Weights of a small transformer language model: 8 layers.
MLP neurons of a small language model. Each row is named by its layer, matrix (gate and up: input weights) and neuron, and shows model dimensions 16-111. Each number is 128 + 24 x the weight over its row's rms, rounded and kept within 0 to 255. Numbers have three digits each. A neuron's up and down rows have the sign that makes its largest values positive.
A block is one neuron, or neurons of one layer that tend to fire together. After each block is what it responds to, as a language model described it from the Wikipedia text at the highest values.

L2.gate122:127074185140103138112167148143136110115132092086104117108099126105130102100126098129101140117124136151115165097133156141114152135129101136146146136103123103148115110148119137110160119140199177137098134174135096137110137122115152115122109090085123110145148123096126114103136129144136148139
L2.up122:127135134144122130153086124109150170109149133073152128140142136161178152079127162112162160128147144125153109105113132117129130132116106160145141130093135080133124117093121107125144145116101131121130152175104101138107121148132143099156158129139137106188152180135104117098102126129112151135
L2.gate254:139121144115146143144162122101141114136130142114078111112142101101121117132118136129103134135128109120107104090087083145118086183090126128131139120076145082126153160120151135106121116144157124096102134133181123108128139125163108110142154079058135146111089139134088127110116167096096142104
L2.up254:108135116118110164100129140157098155133146103141125161147118126166145134148133103182117161109095121152112165099176146082138148141112113095123127127119102100136123130137115078163126125144092117101133127164122129143138128151132132146167097139193124144164144153122123100180163099167166137130
L2.gate752:078104131120135095127147108094119141127169115151106151123121131157113145155146127114130140184149131122116127154116114106086119128183143158166153119158125144112180103098139132115146135126135149134125164139144116113137121092146140090122129099095106153170084159155152112114139109091114096170
L2.up752:116118111125113086124141148096090161161167127131103138149155147159162150147151157126095097161127159147123132166097122102109139170144100148139115134120076155143179144120149085130113139126160117157158150127147140119148097093120165114138118099094127142150125162175154125141118104160141082132
L2.gate798:150115136153132149130138140143124165130101084133153130126142144127174130117146118117095183145165122118104153141153110145181131146110109094118107128110156080152153124140125135113124144132137162127121050112157112189090099091130121152155160138093091168107111132129139081126111123121122110137
L2.up798:113156130118146075165135089115118117115108109157122120139138183117122129154162115114144121157118121103125110144142112103125109134135108110169115116129134113140131124164165125119167099155115116123135161115111126079142129121148150111069167101111135126094105208109117109123162091071126138086
L2.gate827:098160133185116121144174081122129162114156111139100179137117110090092126132168171154159124161080161101137129112129151127133146152151059142144141116133176096139128130138120087119135117130129123124134115121130093123170132103147135095115127106084170132152118127088144102117148147115130103103
L2.up827:113116134127126096152124129098115104102119119124115150126132138110124113132130147170126121102104136130095127104151136157122068142124099093099168132147157113135184089098164139100134107180167125090128185124126103150139138113148123136131107102169127086103127141099076147185168121144084114097
L2.gate961:113166146152111132136167121132138145108135122158111127128114091105150132162128103100091142141076134113140104136119134124149139074144098158109108139124118144132130133143145123145142142176124110149132126123159127109099139092169106138070144075156085152157166121142148115113156116129122116088
L2.up961:153164119124106136117134108104120141140141134180100093094087108071095151132130129096100131138140130096084148138166096115101140100106133091124098119110161120068123113080111126132120128144110132158152128163148149135127086081133124125093155119100131142095116084144149142194160107071146140130
L2.gate979:095148099118106090155137151101148137105129121122145097144142090139123131136116132129119138130090123145134108094139092099124188115118106177150144148134135143122166140147164140148137139116135125144138094105139149115155108127162170124118131115146121099099180136132117076127104084140122159153
L2.up979:133128123095083158163120140095096172142169154189105122150119115107121142122169123118120098142133156143177136113118115112139092138122142113120127106151127109129156155128110156134133138118109127116139101105155119122221101125115115137154085124191128160121174186159105108116131144114148105058
L2.gate981:101132143183112131118124128158129102118148137077146142138118081098131120104137131167153159156129094116105138098153116130151102132147105112136135156132094116139117139129106112131076120137142165125145159112131132108091125108130116112129125130136118094107125153133145139145151135071083121149
L2.up981:142130154107156104139129117127126139145102113084107100147132111135109132083205125180165097163131139123144169153141136153169127155183131151149130157121120100087133062137126168121107139142191163123143114125157106089151127138105118167111088130112151124155117124129081090119147154140144145135
Description: Word-final suffix pieces. Final subword piece completing a multi-token word, often in section headings such as Care-er, Demograph-ics, histor-y, strateg-y, Clim-ate.

L3.gate788:121124152151115116148164113105158122133098084091121128098125135169080109100116138147099099142128148105067134126126120136176141106129116138125113101090113087113125101132080122089132106117125108114150112133194129124104126142142166128088108137173133078124126102121135132135117129105129108134
L3.up788:189145132109100128092092133141113180074149189143139112145129126134129128162140102133104135140105160120119153098157119136128106098096127133124142149152114150110129117130097113122119119147155135134159108099104155157165109145131147167146142180152122136132133177127101131153093120125149130116
L3.gate899:152140104152145142074157111144145138146082159123139127144130132124129147144162115114151141105122115118099138117123098120138106118159131100111131164157112113126128124097093116114107117132112122105127154174126115148175096139106145162165138097129122145129166177137129121148097125119134126159
L3.up899:118108097156100098127149146090128126107129106134158120130116132116108073105111125155104108126095119110146105103136119116105121124125130100134061113086138133153110105123118118094108096132154115093181156078122103113109151117143154146120118113141138110136096190138115115120152134092127131080
Description: Completing dates and words. The final token closing a predictable phrase: the last digit of a year (in 200|4), time nouns (18th century, that year), and predictable word endings (prac|tice, Fin|ance).

L3.gate127:118152144125108125133194150109081108180137098118135084140130087104094135120159114102121159151137119129122140080146140158172112123113133099109109162107129091159101109145156145103118108141111139081129103140156073093144091064137114170120139141111125171125120129114101141105163151115144111145
L3.up127:110130131124126115124078164112129130121141143100153124102137125107113119102113105121134115136103063156104145155142112138133097114135136103154154144100136144110130117123121140115100086127137151146104138112140125155115124118136179102161126112140138075139123170128078144120124169091051123166
L3.gate960:120120135087148110108133165149180139165173156123108082112110142080090120117147160119130141189120150136150143110127139149110113115145129117142132170137121128135110108156153111161131089070172110110125083131159151094151128081128143141146104120138125094142167177123133115090124175100104098161
L3.up960:122096104098082143127122123108167106114088118076139132086115122084130125069115121146138097143129117156117133104124158141129092134124097131185142122142115123115151102112161151107171100098144144137147170118112134141086126095133125158155128146111061143125101084101110098069147113124128115139
Description: Section heading endings. Closing == of Wikipedia section headings like International career, Education, Early life, plus scattered mid-word fragments such as ret-ro-grade, Cornhus-k-ers.

L5.gate173:128088143134109099132145136107133147086118092146121155137122108122116099120054117179057120086130107143095124154104127111098096153122120132124108121136116142126142066164129096146134139146157150172143152131129112121135119110142142116106147148075099095143111092151081176104097144100110166117
L5.up173:124110130139149115137103144126156090146148155108098130085111120108114160133118149164122103135150140111114099085102150163123105134143157164131138131138131137126090106119105133129116126129149121136148126101168129123142158130165137162142157149123115081158132159097130108151113159122120167146
L5.gate482:119108146130129148150142122149116142089131102134114125132101146162117118096095162186129132096121129118141110120139122137118129125142120142127093133132142141105142119100160137152142117151104133140130166129111128120098108106163123151165129106126149115118118163095133116120097135103142160143
L5.up482:120117165133104159145089134132143114135113099158116141122122132096143128141128102167091185113125154109077139130140139106105124162111151078133117136129135110117140150108152113148138119104127131108153116148119099179171128083103196117137116105138124157134152122186089120115127131131150159080
L5.gate622:124107184089144129111114142116116115132174151108143135110145156133123146120097096121144114155138145137131136146064081114104124124115138109125120109127118131148129061128172159128131097154133122120112122166126123098131137142087119164144189119115120121120136135119102129143114111142175131095
L5.up622:162145143148093112075136152116100134139145101091136113118158096137142076170124147115094134125144145106145126111171121085143154167113113137114124124134097106136122103133148160140115186104119154083119168147079112057123098132136166112130139122101123089130139115128131140121154143139094125133
L5.gate807:128077149185097114124099134146149135130177157114064086104113154154172163122134156149117132141100164118130097139118140143087121137101116193134116165142108123137120098115149135132093095147124123159162151147122107141157124107157160100123138134145080137144148128156128135089128111161132134128
L5.up807:124100173138101112104132166126120112121108141105084128121149114154104113110088085150111135122146135157116101136126130153096112176136129150188144100154094150098140115115110128107112162172132115166149150121156122132101144147127137116139123129117108114156121182113116131124157156114152097146
Description: Social-domain adjective endings. Final suffix pieces completing adjectives of social life before a noun or "and", such as cul-tural, financ-ial, crimin-al, relig-ious.

L2.gate38:115136201119152116143116131119155156095116151143168110129151147130168085156144121103181160126120170209164096131161102126132143124115110124124094140134130129131133143111144144134089146122125144095118065147120135139141142155139136126124147149102122108116139117109089109154140137176138140150
L2.up38:150113111165093162102113126110133125122140125096127124146129134109084109156097128138092138125085145105109153135149163113132128114144087153145134120166134120084072088135077145127139151148187112099162138128118100143130112081146136138138097124177107131146141119186129126131161135125123147105
L2.gate136:158128126127119162120128116134125126141107119133083105114183135161139167133151174107128101102144167119194146115149118156146115122105066151105138116107100112135142113147157112102119120145161165151155125115201121130124097124174136101144105085156128150141148161160151135138164129113143114095
L2.up136:162124106133091143147169047154118121117140153114080110129132125142102159109110146154137135112115142128147104142124119120119119129159107146114128136154107152083132154151145140122134160142137082144141131129086154158128108109126066117156140094092127140069130111148129130128103163114154111139
L2.gate300:120125132100089108131114133157138149134146134069099119141110132154124109164139120078164100105131110144105100134104087127120098125135103154108114122168112107168090145117150096142148102137147134143128139142144081142107181160129085148135135129151129152102174140103127131151149108117149116108
L2.up300:120139087134152111154161110162149146096120113135140110113067146147142110121101124102150134107130130131148089110150132094111103112117085151160077111104111151157143132169092122118128152139108117147129111145144140141142168151155164163074117100110111108109126110097156129125118150143131094165
L2.gate353:101126143162142099142137175134133145171131122155145168111137145146152096102110144105100150129102165119145128115164105163134118124149126097108138107153161147114120162167127188133108105073145140177137114115134110074134148130144123162147135110128192107157153132115149086127162109126151150158
L2.up353:159128119120109133117169181145138131062162136098153111137110154136099129125115102092126136100125146081153114176147132154151122112142146128113110104134096085137119155171122131115113113144152113132111127119140126090118112157117138182125102103103140154124129132108144122110173114126134156122
L2.gate558:153155104172067137145100133143117131138145154129158160142132175129077148166150166122166131157111138123141162132115139114177133072166109111114106133141143123109133130120112116134098114137118172118118137132132137137113138124133117137129114117137135136125106144114128110138177119129123115141
L2.up558:143134089084157149117115131116074168165082132113130184129169128170147133111137140086156141143125132120115182110106110114136112117119100127110120136138127121086123157089116118112108096104129139197117083126085096125142110167140087113146109140121109120136097105110112171132163116165134110179
L2.gate613:142116161177141138084174133174163114097167149158148094087131115157117146106151122112170123116114111130140148166169148129141113160102132143126092084149111101162140145084078150130128124140147180132090147143099133156111130193187154194142075126107145108158146163132134122108151127105123109120
L2.up613:158117154116149113194189100138146098137135144128112132100147118133119174098117162137144103129120152126136157131154154124116123159129119165119104137149123160135145116120108142146148116129138130140107115083094092168150126159130086173166066118151130111124096103148143139139143140140123132148
L2.gate764:129150126105130081120122139117116125139111088117090103095114144127140153147157130122151121083132122143168131148155114148155105120175142086138097149151150113122156123150099183111112101119183149107115093099131125125094094120125121150129124124127094115120133127153125103146105139083129196118
L2.up764:125150103086128104096180150126123174139080148099109100130130131119115123151123122134153156117165142119120164127126147159153134101116146102157082134107121093149115128142088151130144126082178143110119117102130117125121128117154159148142116102145138144191144149146112088136126105108103149115
L2.gate1017:126148133127111100127165143143108109090164101126153128106155157146118145115120167124150122106106118146143103156145147152107117105138078099136117125146094114100133164153103152110107162062131117127090122121110057111080130156142165146116143145118196112140127146150160131082169111119150126131
L2.up1017:141112111116136103131103103127136122095117142167126175148152158140140129149106141163151136159112130151105136149118149129116139149164114203120134118118129128107133173150137125140138179140130115086148121160190109144165145124139096157093131102164114113100105114142074140083153124120105108111
Description: Year final digit. The last digit of a four-digit year split after its first three digits, as in 201|8, 179|8, 192|9, usually after "In" or a month name.

L5.gate38:170106153127132122119139113162145134102132144096135145116121134079089173153108165133102142152113132091131150136154125134159119105128112139082128118186096137099094130146161132132137123148130086115116130096162097113170130141126122120135103117101141109093102160162112065109149129104177096117
L5.up38:143158068093113130136129172173156143130124131114109134149151095105140168138096109147168143100165115153139116111141165159141130107098117117111138123141073116125086122129151184137145156148144108138113128080118128116162099157151084123157153130101102111118114148147133151092178106098132140168
L5.gate183:109139086133155096146125134135079167126146122140114132113148138115114098157133100146159094129105136104137106147131105148091086122196134103152161098148073094120102130072156104139129134074120118118133148143160114108182114124118185161180131110114145099139111118134108132137118143167147115123
L5.up183:152135100137113132114133094129175167143131135126148124122135133159114086094127159092139101118111148127136145124164131119144135121163147131090130124120139140083102049105153112136128138143163167088109165129137110129097142115138139133156110165159136111166113184133118088129140103109173108132
L5.gate278:147158114164092121094133095128149128124127155102099148114172116152088165162116116146161111122091131128117132142124090111162123137133116136099086129147110102097115100109118127118120128122157145115123151126188118134142088129137120148136098118117072162075136126125156157127136087155137097113
L5.up278:138152115144117134103156056133113126083137151132095113094138156160144123116095139121113132130146152131153116119126099116142117117128114123100125094098104078110181095076116099122125080144154151129116153140128134119124140097160138114129075098145124155164137144122122129161157147162122138172
L5.gate814:123159156143130109135165112137107142145142122104121077076160157116132111121133099151118091126130096143077143130134129127135097128147147113085139144107137139129113149152109104128121096120127155113105148109125119115130113155117180151173121124129143115134167167135089148106137103168154121113
L5.up814:144127106146125117121130142114158126070066084135128124134133157132128147136123110128133081133144110103106155114153118166129118135133156123133102113198122118158144155131134154115136124109140130120154111143157122126133112157132130147147129099065110151152140120106106121151091131164131108096
Description: Year final digit. The last digit of a four-digit year, split after its first three digits, in dates, birth years and ranges, e.g. 196|9, 201|0, 158|9.